{"vocab_size": 2048, "rope_base": 10000.0, "rope_fraction": 1.0, "final_lr_fraction": 0.1}
MLP neurons of a small language model. Each row is named by its layer, matrix (gate and up: input weights) and neuron, and shows model dimensions 96-191. Each number is 50 + 15 x the weight over its row's rms, rounded and kept within 0 to 99. A neuron's up and down rows have the sign that makes its largest values positive.
Before each neuron's rows, "fires in" lists the words (lower case) most often at its 100 highest values on Wikipedia text that the model never trained on.

fires in: "name", "first", "death", "main", "son", "original"
L5.gate404:67 57 54 47 58 52 46 48 68 63 77 67 60 52 46 52 52 59 43 47 42 48 64 34 51 73 67 65 26 57 65 53 56 42 49 53 65 36 79 71 47 53 64 64 35 22 51 53 18 59 42 51 73 21 48 56 70 46 63 54 48 33 33 47 54 44 45 56 50 51 60 51 53 45 46 90 76 52 62 84 20 56 76 55 49 50 62 31 51 62 51 56 38 76 48 73
L5.up404:35 36 60 24 73 71 49 34 45 54 47 46 24 49 49 48 22 70 55 32 57 79 53 68 59 50 45 29 49 25 45 08 67 38 55 84 69 34 44 30 46 56 60 49 44 58 50 50 26 65 47 55 77 54 56 58 75 68 61 72 50 40 44 32 41 73 41 54 25 75 47 48 48 68 42 65 57 56 40 64 54 63 70 50 55 29 53 34 58 63 54 37 38 91 55 34

fires in: "is", "was", "be", "best", "behind"
L5.gate248:35 68 61 54 60 51 34 25 66 81 48 55 51 67 48 44 56 66 56 69 42 67 63 25 63 49 52 24 59 47 45 42 64 32 58 58 62 61 43 43 69 81 64 64 32 47 49 65 40 22 40 35 37 49 67 67 66 58 66 34 51 39 62 60 58 65 27 01 61 43 42 68 62 36 54 24 49 38 36 43 61 64 35 56 65 40 50 71 24 37 52 48 54 70 55 54
L5.up248:45 55 53 30 67 66 73 65 72 53 48 49 52 55 35 43 37 42 46 41 58 45 40 47 41 72 58 47 50 57 45 47 71 59 55 69 48 39 31 52 44 55 63 53 76 43 18 50 25 65 61 48 65 41 39 57 42 71 28 44 51 36 53 59 48 58 43 46 64 31 64 71 61 57 61 50 68 72 47 48 75 71 58 49 39 63 55 54 63 68 60 53 27 34 53 41

fires in: "then", "theatre", "appointed", "ref", "theory"
L9.gate843:53 53 48 44 49 39 32 55 92 30 37 35 36 66 37 65 33 63 37 52 54 53 32 14 66 34 67 43 47 83 75 68 46 48 44 32 19 39 40 53 43 54 60 47 41 68 46 57 45 58 59 50 42 53 43 46 64 50 60 52 42 49 67 81 55 44 70 54 27 51 38 46 29 39 37 58 60 18 35 15 42 20 52 52 65 58 61 54 39 14 13 64 44 57 48 72
L9.up843:55 51 35 48 44 78 32 46 58 51 87 45 71 42 66 46 26 48 47 57 50 53 51 49 56 45 58 66 54 44 59 45 51 71 60 55 48 49 17 86 33 41 42 47 33 48 33 55 69 58 72 34 70 56 60 63 79 50 48 82 54 37 33 44 43 58 65 64 65 51 73 30 57 48 65 38 46 50 34 95 31 36 35 53 63 33 67 40 47 67 48 47 68 71 42 39

fires in: "took", "due", "takes", "scored", "take", "taken"
L5.gate574:62 44 72 60 43 78 51 32 66 55 30 48 62 71 52 50 64 35 48 56 36 80 07 39 65 30 52 47 61 75 28 51 54 47 47 45 35 28 82 20 63 51 47 45 59 68 56 65 51 24 45 66 35 42 65 50 31 29 57 49 50 55 56 62 75 69 35 51 35 61 51 66 87 44 28 59 60 19 38 44 50 52 20 23 51 37 45 31 58 55 65 62 39 68 63 45
L5.up574:49 73 46 41 67 68 46 52 36 49 46 30 67 53 56 41 41 37 17 50 36 59 46 53 31 43 49 68 43 46 53 52 57 56 53 68 57 61 51 57 55 29 71 34 47 60 39 44 19 60 29 60 72 54 38 35 53 58 64 44 10 35 73 41 66 41 71 48 24 35 55 29 53 44 34 44 41 34 16 54 51 65 71 56 32 27 49 36 41 31 44 77 27 22 62 50

fires in: "s"
L5.gate272:47 37 71 61 43 54 59 49 62 38 47 38 66 48 46 43 57 32 38 54 50 62 50 65 45 71 38 49 54 58 79 52 64 66 34 25 52 76 67 46 55 58 13 58 56 22 37 45 40 66 35 53 47 54 41 32 44 64 38 57 37 32 50 71 36 54 43 49 46 00 31 68 69 29 45 35 59 43 31 70 49 64 53 37 75 41 59 23 35 78 46 46 72 26 61 72
L5.up272:33 28 41 34 42 50 57 51 46 48 59 53 38 75 49 39 38 44 25 66 37 50 28 91 39 80 40 36 67 46 50 18 65 52 47 75 59 27 76 37 36 41 63 41 07 20 70 43 50 56 67 48 52 51 59 59 52 29 51 38 32 71 53 29 52 37 40 55 33 47 57 39 52 53 38 54 36 45 55 49 52 60 55 44 41 36 49 21 46 42 49 41 59 30 51 75

fires in: "by", "only", "also", "played", "third", "champions"
L5.gate859:82 40 40 68 53 78 50 11 66 46 56 65 25 61 40 36 61 34 37 19 26 61 60 48 59 44 55 86 53 72 52 21 68 29 27 47 59 45 56 49 69 38 52 54 42 41 37 27 32 63 58 75 51 48 31 36 56 60 55 54 57 38 32 75 42 61 55 62 55 57 50 33 31 57 61 52 46 22 49 39 54 38 55 41 35 65 34 42 49 52 37 63 47 83 51 61
L5.up859:53 60 57 59 48 42 42 43 33 34 83 53 79 73 37 44 37 44 18 83 53 51 37 47 60 42 45 62 34 59 66 58 34 50 55 55 56 77 62 61 39 44 66 79 42 51 43 22 53 38 44 51 30 38 71 50 43 38 24 51 43 56 46 64 66 54 36 82 45 56 48 63 64 22 60 35 61 44 57 56 59 57 55 43 29 77 38 37 62 30 27 60 63 62 52 87

fires in: "also", "he", "yin", "has"
L5.gate108:51 79 57 48 42 50 75 54 65 77 53 55 49 34 44 55 52 66 45 39 37 47 33 65 26 36 48 62 57 57 59 49 85 60 53 53 46 45 60 31 24 67 56 51 45 53 44 48 33 38 43 54 67 41 31 44 79 50 45 65 36 56 25 37 17 55 46 48 64 62 37 56 29 61 38 23 47 46 36 32 29 27 46 48 59 46 34 47 63 64 61 60 69 65 33 52
L5.up108:71 55 48 47 47 50 32 30 59 39 47 51 46 77 57 66 83 50 43 59 52 56 68 41 68 41 61 60 62 37 43 42 34 32 68 18 64 49 43 59 39 58 77 23 49 60 55 45 34 34 61 40 31 33 34 54 73 51 47 39 22 66 63 61 54 53 65 63 37 58 72 47 48 58 52 55 54 50 61 77 24 56 25 52 39 48 46 27 44 43 48 40 39 41 63 57

fires in: "s"
L5.gate1784:40 42 44 65 14 65 22 39 32 61 59 56 69 64 45 50 61 40 32 61 36 41 22 39 73 46 42 68 79 58 47 58 34 49 51 59 61 82 39 68 47 34 73 66 78 36 35 56 35 40 46 15 67 44 50 54 49 54 38 74 58 24 50 65 44 44 61 45 46 65 30 52 54 45 48 56 59 37 49 48 32 50 52 45 55 41 49 38 68 81 55 46 40 63 46 56
L5.up1784:59 22 44 57 58 69 57 49 29 30 32 47 43 47 27 46 48 56 37 75 49 54 39 71 46 54 65 49 43 49 66 46 56 67 43 65 57 37 56 44 33 87 54 42 49 22 54 15 46 39 49 62 36 43 51 39 36 34 36 16 32 68 54 46 34 35 54 43 63 42 43 51 59 41 70 26 51 75 24 59 57 58 57 45 84 44 47 39 40 57 33 36 12 56 15 52

fires in: "first", "only"
L5.gate534:44 14 47 40 43 40 63 38 43 66 74 37 37 21 59 34 38 63 37 41 53 66 46 79 67 15 63 58 36 56 91 52 64 78 60 29 31 71 61 48 49 43 31 47 54 43 34 77 32 64 40 65 71 40 35 32 52 46 54 61 56 40 51 36 32 43 61 39 65 40 73 81 42 44 65 77 50 49 52 39 35 41 51 58 48 57 48 72 51 41 43 53 61 81 50 44
L5.up534:64 45 04 46 48 37 47 48 46 71 46 24 46 71 36 55 80 29 35 38 64 50 53 32 53 22 32 69 44 52 50 59 72 43 31 56 41 62 34 50 72 51 50 57 47 52 50 50 61 53 45 52 27 69 54 54 59 39 44 66 68 60 62 67 61 52 67 65 63 33 60 41 57 75 68 55 43 51 34 65 75 46 70 57 86 47 37 67 21 39 34 57 41 38 61 30

fires in: "these", "them", "this", "themselves", "then", "another"
L5.gate1686:52 69 34 36 72 36 41 73 66 46 50 00 82 75 41 48 50 49 51 57 43 56 57 46 63 59 50 53 32 44 81 40 41 48 66 65 45 58 84 27 47 39 67 64 38 66 73 53 60 22 30 29 32 52 39 54 32 46 35 37 53 53 22 61 59 33 45 58 40 36 68 44 62 58 48 56 43 22 63 31 47 49 77 58 37 51 53 23 48 42 53 41 13 36 75 18
L5.up1686:46 54 67 66 51 51 09 42 64 43 77 54 67 52 13 74 79 21 42 42 42 56 33 54 68 41 54 40 47 34 70 54 57 55 55 65 51 56 46 76 22 43 74 61 54 37 09 65 45 46 51 63 54 27 34 44 61 34 44 56 57 44 30 49 39 33 34 73 67 48 47 66 47 31 29 54 57 54 57 24 47 42 75 53 57 70 29 54 59 47 53 19 17 39 37 43

fires in: "at", "one", "on", "san", "atlas"
L5.gate1227:78 45 10 62 49 59 58 57 41 71 48 35 57 41 66 78 41 38 30 63 60 65 28 44 70 43 30 43 40 73 62 48 65 62 33 40 49 82 49 41 43 07 62 70 63 68 43 45 64 31 63 41 80 12 51 53 45 62 19 53 46 50 27 58 28 45 58 32 62 72 41 64 30 62 49 47 51 39 78 42 49 60 58 38 57 30 51 75 51 73 69 59 61 51 63 55
L5.up1227:63 44 32 68 32 35 50 41 54 54 49 30 75 28 67 75 43 57 43 60 60 38 42 54 64 39 47 72 50 47 43 13 71 78 30 43 37 79 44 49 42 08 43 71 51 37 41 48 80 29 38 52 58 29 55 40 43 64 27 56 57 36 23 59 42 41 66 48 55 86 42 41 45 76 50 55 70 48 59 59 56 50 40 59 64 64 62 77 37 45 83 76 48 49 67 42

fires in: "which", "family", "also", "include", "south", "like"
L5.gate1534:44 38 40 61 52 46 64 46 50 52 57 24 44 42 64 47 64 42 38 43 70 62 78 87 69 60 47 47 78 34 61 49 48 31 66 62 57 84 50 55 50 55 72 50 32 41 34 41 55 51 60 43 62 70 43 67 42 58 22 59 43 17 39 78 63 66 52 51 57 53 55 50 44 38 45 45 39 66 55 34 38 45 57 28 53 34 62 29 51 66 49 49 42 67 38 68
L5.up1534:70 56 36 46 61 36 57 75 42 35 67 48 41 82 47 70 55 51 47 36 51 48 54 23 57 47 60 62 71 82 67 40 35 44 23 07 44 43 67 45 76 42 57 55 47 77 68 77 70 26 53 54 64 65 56 51 34 45 56 38 65 53 52 60 46 24 33 45 83 68 55 63 44 49 44 41 11 40 73 51 57 37 87 39 46 28 45 52 29 48 67 51 58 62 71 45

fires in: "also", "published", "only", "served", "announced", "all"
L5.gate1951:49 69 28 65 34 26 42 29 58 42 53 63 44 66 59 38 38 41 57 51 46 97 64 29 55 28 12 33 65 73 60 26 13 21 52 58 56 74 73 39 70 54 39 55 65 64 72 35 33 13 31 25 55 78 47 56 50 35 49 39 58 34 31 74 18 54 38 42 82 56 31 43 42 62 59 45 54 58 59 27 65 25 71 55 47 33 42 59 42 48 38 48 50 68 56 34
L5.up1951:19 27 81 62 28 64 48 38 61 50 85 41 38 49 55 31 62 57 50 56 24 42 83 48 42 56 49 45 54 60 57 44 50 61 38 82 47 49 73 41 57 43 61 56 51 27 79 54 49 71 70 29 48 36 43 45 49 48 17 45 46 37 38 76 57 23 50 54 79 35 58 52 49 73 74 15 33 74 56 21 36 53 44 30 44 41 49 23 29 43 46 72 60 45 38 62

fires in: "by", "that"
L5.gate1557:62 96 54 49 51 42 59 63 47 37 58 52 66 69 46 42 47 42 44 35 43 44 60 32 44 56 54 33 31 55 60 78 39 22 45 71 38 69 44 39 66 20 53 66 56 21 36 62 84 83 53 54 40 24 54 55 47 50 74 28 66 26 40 37 53 52 38 51 66 38 56 32 58 51 64 56 40 50 46 42 43 42 77 54 36 58 45 52 49 61 43 75 36 48 74 49
L5.up1557:54 71 52 39 41 24 95 44 68 56 37 56 87 49 40 43 44 24 62 51 70 67 46 49 79 49 53 38 53 57 49 84 50 65 15 64 49 61 54 36 57 58 71 42 29 56 66 46 71 72 43 51 40 22 58 44 53 45 70 32 34 64 76 34 56 77 46 77 59 32 56 29 74 39 42 46 62 35 77 53 65 72 35 24 47 53 27 47 31 62 72 37 45 60 42 53

fires in: "such", "these", "which"
L5.gate690:62 60 26 24 59 62 54 48 64 52 52 31 42 47 62 70 47 23 41 23 61 40 74 60 49 41 62 74 70 65 64 47 65 69 30 53 26 53 49 51 39 42 84 91 48 42 50 59 49 33 30 55 38 43 89 63 60 91 45 53 38 28 63 60 35 41 48 66 37 92 57 82 40 09 61 52 31 42 55 46 67 58 69 44 65 72 28 35 36 46 43 49 30 47 69 45
L5.up690:76 24 61 49 67 40 67 40 42 48 33 68 26 25 27 41 56 36 54 51 45 43 41 49 71 42 58 57 33 33 31 35 40 24 48 40 83 39 43 34 81 32 62 33 65 59 42 49 35 45 55 44 48 42 55 46 38 28 37 55 62 56 62 94 40 50 68 52 70 57 53 90 57 44 55 39 50 91 61 67 55 31 43 67 51 55 56 73 60 60 47 29 37 21 50 23

fires in: "these", "same", "theatre", "baseball"
L5.gate1339:56 61 61 43 59 96 49 71 69 78 46 59 39 60 64 65 63 50 50 73 35 72 32 30 42 34 67 47 42 56 63 24 59 32 37 53 57 78 39 42 30 43 70 70 40 57 48 59 61 54 01 62 38 38 54 75 26 65 76 31 91 65 52 42 34 72 57 27 34 65 72 44 58 33 64 56 39 36 64 45 71 44 58 72 41 33 46 55 35 60 64 33 60 65 67 66
L5.up1339:55 35 54 39 58 49 72 84 82 67 52 45 64 62 60 34 51 47 60 53 36 61 51 60 47 43 46 48 25 83 58 50 67 16 24 70 60 52 40 32 33 68 47 52 75 53 88 70 58 98 60 53 37 44 42 53 35 45 40 56 38 62 45 76 63 52 52 58 49 20 65 42 30 31 62 24 33 59 72 70 75 58 60 65 47 39 47 52 30 46 43 71 23 50 39 58

fires in: "also", "and", "later"
L5.gate204:38 32 46 64 67 23 29 43 45 58 60 26 70 52 62 46 68 61 37 33 68 80 58 51 38 64 58 41 44 64 80 47 35 49 53 60 68 35 66 18 72 29 50 61 77 38 72 47 58 74 66 35 59 72 25 43 41 52 47 49 63 38 50 46 45 48 49 30 32 43 44 39 46 52 51 54 52 44 37 34 35 40 65 36 75 36 38 42 62 51 56 57 65 74 62 79
L5.up204:73 34 29 61 70 37 54 28 57 63 92 43 30 46 68 44 56 41 46 48 47 66 63 63 61 26 68 59 43 41 48 43 28 51 39 49 64 66 42 44 58 28 47 45 50 62 83 57 46 05 28 59 39 34 40 58 58 30 50 71 64 60 30 60 38 48 52 67 64 71 61 53 63 76 29 43 41 51 53 50 50 04 25 63 44 47 40 40 57 48 36 51 64 56 52 47

fires in: "they", "these", "also", "those", "than"
L5.gate972:68 41 36 27 51 19 45 43 73 84 31 30 34 66 65 64 73 48 30 31 54 65 89 55 15 52 48 48 65 55 72 62 48 58 63 70 36 41 73 50 42 40 81 70 38 53 64 42 12 37 56 62 33 64 51 50 62 36 46 74 59 54 19 65 53 42 46 72 58 50 78 76 45 51 78 47 36 30 70 49 59 48 52 25 36 34 29 33 47 79 55 18 50 62 50 62
L5.up972:47 39 27 48 86 62 26 77 54 83 74 55 27 18 40 69 73 56 52 33 45 66 34 37 38 42 51 60 48 59 50 42 57 46 60 56 41 65 45 33 61 33 41 40 67 51 42 76 38 47 49 72 54 35 46 65 41 64 63 58 47 79 40 50 49 56 60 02 49 33 35 67 43 32 58 62 37 46 30 31 60 77 79 19 62 49 54 45 73 29 59 07 51 34 60 48

fires in: "other", "new", "its", "others", "officials"
L5.gate1307:52 48 21 57 55 61 40 48 51 84 57 40 40 56 39 25 53 23 71 70 25 77 50 57 47 35 44 66 57 51 38 47 40 57 61 45 39 31 48 36 75 40 49 64 76 61 47 49 36 57 37 33 48 57 43 28 63 63 08 28 35 71 68 69 48 57 31 63 84 62 52 56 48 53 30 72 58 72 65 47 68 44 63 49 31 48 79 23 35 60 49 41 78 52 63 39
L5.up1307:46 44 40 69 65 46 59 66 66 52 79 58 20 64 47 53 48 69 32 37 48 55 59 42 49 48 60 25 64 75 44 58 48 26 36 51 39 65 84 43 67 51 53 52 77 57 44 41 51 65 41 16 58 62 62 35 37 67 40 48 40 61 60 31 60 58 52 53 56 55 62 53 74 42 41 67 50 64 40 50 46 63 57 40 88 27 72 46 71 40 61 64 47 77 35 38

fires in: "0", "1", "5", "6", "4", "according"
L9.gate993:46 45 47 57 49 65 54 82 49 48 62 58 62 58 34 52 37 36 43 44 54 95 60 51 73 62 38 53 67 54 46 43 58 40 49 47 55 61 40 55 69 57 58 21 49 48 45 58 59 30 49 54 50 58 88 54 32 46 40 63 37 37 84 47 52 52 37 57 51 36 39 52 61 43 25 31 77 37 45 37 49 41 35 49 59 62 62 36 35 51 59 66 42 39 57 72
L9.up993:34 67 51 72 70 33 67 34 43 63 53 59 10 56 33 57 31 56 24 36 58 50 62 58 41 41 58 53 51 71 37 53 56 51 65 31 27 43 33 62 74 43 55 46 24 75 35 40 65 27 47 38 57 54 28 40 75 22 50 39 32 68 38 60 46 59 46 51 38 50 46 23 50 86 61 33 63 85 79 46 60 44 58 38 40 72 27 27 55 51 49 28 55 54 64 44

fires in: "at", "mike", "la"
L5.gate1786:68 43 69 84 54 82 52 54 39 37 34 54 70 40 60 35 76 51 49 58 42 59 61 47 51 36 48 16 60 48 47 43 63 39 51 37 44 53 57 36 33 48 62 57 61 53 55 37 95 33 31 33 60 38 31 49 42 70 34 58 50 47 26 78 30 53 51 48 35 80 55 78 68 46 72 38 45 36 28 43 60 44 41 58 58 40 40 54 53 37 65 54 59 63 51 20
L5.up1786:44 32 34 54 59 41 53 65 66 37 36 42 22 51 67 41 54 34 71 53 40 62 39 57 41 62 48 46 39 24 70 91 53 48 43 24 74 55 49 29 68 10 57 74 50 44 40 70 85 29 58 13 49 29 53 45 49 59 30 42 79 47 33 70 45 26 48 58 63 62 43 63 47 42 67 54 55 24 63 54 35 48 55 59 50 33 32 56 48 48 56 48 61 44 36 45

fires in: "new", "original", "two", "previously", "previous", "former"
L5.gate496:45 25 69 21 67 25 48 76 37 62 62 74 33 35 47 54 72 61 51 58 59 69 59 62 25 36 69 34 37 49 49 27 35 47 65 54 41 59 71 39 71 27 91 31 63 67 68 70 42 26 45 70 57 38 88 37 64 65 35 44 58 51 27 32 69 54 42 65 43 45 57 52 54 67 43 74 63 43 71 57 37 54 58 59 42 58 57 67 42 45 59 13 54 64 47 46
L5.up496:50 40 67 70 60 45 76 81 61 59 49 16 63 60 17 53 68 42 53 36 09 53 76 37 32 08 28 59 60 77 53 40 65 61 59 41 48 47 75 40 63 50 55 36 26 60 61 21 43 62 38 26 55 53 48 43 47 52 31 34 30 45 63 54 44 31 56 31 54 44 44 43 78 41 26 48 60 55 69 13 61 41 52 29 21 43 38 39 62 50 55 63 37 44 46 36

fires in: "s", "its", "received", "more", "opponent", "and"
L5.gate1581:68 32 20 47 52 54 68 41 47 79 65 65 39 51 43 45 55 59 45 26 54 61 33 48 25 49 56 39 62 47 80 63 51 52 59 71 48 49 76 46 42 61 48 67 60 51 21 68 53 42 32 56 56 56 45 61 61 41 41 67 33 83 36 51 46 72 53 61 72 69 41 52 46 59 20 29 55 53 37 63 43 47 64 35 25 42 67 47 89 58 28 88 95 39 67 44
L5.up1581:35 39 62 44 45 63 71 62 32 56 67 53 45 38 57 36 47 65 66 60 73 49 72 69 37 47 47 56 52 80 20 57 56 79 72 58 60 48 71 53 54 89 38 51 38 34 41 53 46 55 43 35 49 27 49 41 59 35 39 37 58 71 51 33 62 80 37 53 52 51 53 60 29 28 39 50 46 76 48 33 58 61 74 21 47 34 41 54 43 48 72 64 57 46 57 34

fires in: "the", "first", "battle", "son", "their"
L5.gate1656:24 43 41 33 68 55 52 41 72 39 73 61 52 52 48 46 37 60 35 59 55 69 69 30 49 58 58 59 33 21 61 38 63 52 36 59 29 48 64 51 45 30 47 37 26 29 34 63 54 47 50 45 77 58 65 64 50 76 49 46 49 41 49 47 38 60 52 46 62 25 83 60 60 45 56 43 58 52 80 55 30 35 96 32 56 14 68 63 33 35 36 29 05 51 40 56
L5.up1656:42 45 60 55 47 30 69 34 45 95 70 42 22 59 56 45 48 34 53 75 55 37 44 69 67 52 38 25 37 28 67 50 41 33 61 50 69 69 51 37 50 40 55 54 23 42 40 58 25 96 55 52 70 75 36 45 75 75 67 39 42 45 35 41 44 49 40 46 51 79 50 53 50 67 78 46 52 38 57 52 42 54 72 59 77 39 40 33 44 42 54 31 30 68 49 34

fires in: "this", "one", "that", "to", "each", "full"
L5.gate1438:54 42 39 22 17 35 68 76 64 56 64 52 68 22 64 73 60 41 51 29 73 65 28 42 42 27 54 34 50 66 72 98 51 72 46 65 49 37 16 53 36 41 34 49 60 56 63 57 76 69 40 67 63 48 47 44 29 55 64 55 57 43 50 41 67 40 45 70 53 40 61 45 78 59 48 45 30 43 46 47 42 38 46 81 59 60 30 21 63 66 53 42 39 58 40 50
L5.up1438:57 95 34 45 59 38 59 59 35 58 72 63 59 30 34 51 58 26 38 13 75 45 39 34 49 28 69 53 32 61 58 40 35 56 27 60 16 50 35 43 55 64 41 67 69 48 61 41 31 37 53 72 41 43 57 55 44 44 54 43 56 24 44 21 62 39 57 77 24 51 51 81 78 64 60 47 43 47 30 29 35 48 50 67 62 64 52 36 55 58 37 48 36 43 53 22

fires in: "would", "will", "history", "began", "helped", "may"
L5.gate539:25 55 44 40 31 82 43 53 73 43 50 45 52 60 48 48 60 77 26 63 56 50 39 19 29 67 23 32 42 40 51 25 17 38 66 38 23 57 60 42 37 45 57 58 65 27 44 57 70 41 46 68 76 37 39 32 01 57 41 61 69 37 40 47 65 50 41 78 33 54 51 76 42 52 53 61 71 67 45 36 49 48 61 54 38 72 25 28 36 62 30 67 48 53 69 59
L5.up539:65 38 50 27 73 36 50 64 63 79 49 42 49 80 42 40 33 65 65 62 60 62 50 36 49 42 58 54 42 32 74 52 38 31 48 34 57 42 51 37 28 27 55 44 58 69 31 47 30 42 65 67 48 32 45 67 53 47 49 92 60 50 49 34 53 37 66 45 60 73 58 39 64 69 24 66 40 62 45 46 33 43 54 34 45 51 52 42 71 48 59 48 26 20 65 42

fires in: "also", "of"
L5.gate475:53 43 65 45 55 54 65 59 60 57 39 43 41 83 31 52 77 53 52 29 77 40 36 84 35 56 25 56 21 49 90 73 53 64 57 69 31 21 39 60 49 61 63 39 44 38 38 37 37 32 42 54 41 56 28 52 46 41 21 82 69 41 25 44 61 29 23 60 52 56 72 55 45 55 92 82 47 55 28 69 67 52 69 30 51 39 47 57 68 65 47 55 97 77 51 68
L5.up475:56 58 62 41 57 47 53 25 47 72 38 78 35 74 48 77 57 39 60 59 57 55 67 31 53 38 39 48 37 55 82 67 58 41 40 49 37 54 89 62 71 40 64 48 57 40 71 30 36 34 69 36 22 32 70 59 51 70 42 58 29 45 55 62 51 56 75 43 46 82 41 48 50 51 11 26 56 52 51 50 51 46 59 69 67 52 54 57 60 73 71 31 99 54 58 20

fires in: "is", "was", "especially", "1998", "financial"
L5.gate583:14 46 67 50 37 37 79 70 20 54 55 51 47 53 11 50 52 42 55 52 48 72 99 52 52 48 51 32 76 29 61 64 60 59 46 54 56 51 51 21 45 71 58 47 61 66 51 57 80 18 26 39 63 70 42 56 50 57 64 53 54 39 61 54 31 49 68 31 51 47 42 38 37 63 59 49 36 51 38 40 37 63 62 52 47 44 59 28 64 59 65 64 40 81 43 55
L5.up583:27 47 40 60 61 33 41 67 40 63 59 55 23 51 49 16 46 35 57 37 78 53 36 57 45 28 45 64 40 49 46 54 53 62 60 52 37 59 64 46 43 19 70 53 56 42 59 84 36 54 59 71 32 79 26 51 72 12 45 63 46 68 31 40 69 42 38 44 41 14 40 63 52 49 33 55 59 71 50 39 70 45 44 38 48 71 72 67 56 64 41 54 45 69 55 31

fires in: "their", "its"
L5.gate360:43 45 49 57 38 64 57 69 26 61 50 57 49 71 59 56 66 48 54 86 26 35 40 18 37 30 49 28 53 89 43 32 53 78 42 70 53 56 38 63 46 45 61 35 82 59 63 52 58 53 37 07 42 48 40 30 56 59 43 35 47 70 63 59 21 64 56 43 29 33 46 47 37 63 80 16 33 36 69 77 55 54 85 35 42 40 11 56 63 31 43 48 62 48 37 37
L5.up360:29 34 62 38 44 21 59 59 49 44 66 40 23 66 66 52 59 56 53 70 48 56 43 55 80 25 36 56 26 55 57 28 28 70 59 50 64 59 81 52 62 56 67 49 39 51 82 37 48 23 29 43 69 47 62 75 49 53 42 64 39 73 62 55 58 65 40 66 34 43 34 50 41 52 35 78 57 55 46 39 70 41 72 33 69 20 53 42 36 43 61 56 78 53 26 29

fires in: "then", "these", "both", "same", "other", "therefore"
L5.gate333:67 40 75 54 60 39 40 52 71 77 75 59 12 52 21 59 20 56 51 43 72 57 69 58 48 61 50 63 44 63 30 50 40 53 53 55 29 44 76 56 60 41 68 58 42 45 50 72 46 70 38 57 77 51 54 54 46 23 40 40 55 50 33 51 47 48 28 72 71 45 65 57 61 42 48 46 35 48 46 44 48 63 73 68 33 22 53 67 53 54 29 34 30 57 55 25
L5.up333:43 27 41 46 56 44 51 20 52 45 65 33 35 57 49 40 62 56 67 59 61 46 13 48 69 33 75 40 47 67 63 59 54 69 60 44 68 55 44 29 40 40 73 52 65 52 48 19 55 68 55 70 61 41 36 49 69 31 46 44 50 59 56 30 46 27 61 40 92 48 57 57 52 50 32 32 24 41 65 62 45 62 62 41 60 74 56 40 50 61 47 20 39 61 42 39

fires in: "took", "may", "takes", "take", "taken", "years"
L5.gate1285:54 47 23 47 50 65 60 43 61 36 52 45 71 63 64 56 54 55 41 42 64 25 32 37 45 53 69 55 54 39 63 60 69 55 36 48 45 49 30 32 59 56 70 42 29 52 48 53 57 35 36 37 75 82 52 34 47 71 62 53 49 37 53 33 33 54 37 53 60 51 43 39 54 34 32 58 39 50 70 33 19 26 27 46 63 33 36 58 64 50 50 65 53 69 57 37
L5.up1285:51 64 40 34 49 46 39 37 40 27 63 38 67 84 43 59 29 47 57 51 39 48 68 81 50 44 51 44 57 20 62 61 66 49 63 55 60 44 41 54 34 50 66 56 34 50 35 59 42 36 49 60 59 41 63 37 47 53 85 56 53 38 60 48 61 32 46 67 54 46 70 48 85 62 37 58 49 38 33 44 34 55 64 37 31 70 53 69 73 43 60 45 85 05 69 41

fires in: "also", "based"
L5.gate847:39 47 61 54 65 55 79 54 77 49 49 50 38 79 24 62 64 59 52 59 28 45 80 39 56 23 85 83 38 43 48 42 35 13 83 41 31 24 80 45 19 25 51 32 47 26 50 53 67 46 43 50 59 28 54 58 39 85 51 41 60 59 33 42 34 38 50 52 49 49 43 44 40 72 64 55 44 41 79 25 23 36 43 40 31 68 12 28 60 69 64 72 25 48 46 50
L5.up847:35 49 60 68 64 42 61 56 31 34 15 63 30 65 62 36 59 40 52 36 35 64 67 45 47 48 52 63 75 65 42 62 28 33 57 38 62 60 43 25 53 12 35 11 74 39 73 43 53 38 50 55 16 47 31 54 62 45 63 61 43 29 32 57 54 40 45 37 26 61 36 48 41 49 28 48 64 66 62 45 57 54 24 72 45 64 38 45 30 70 67 71 56 41 35 64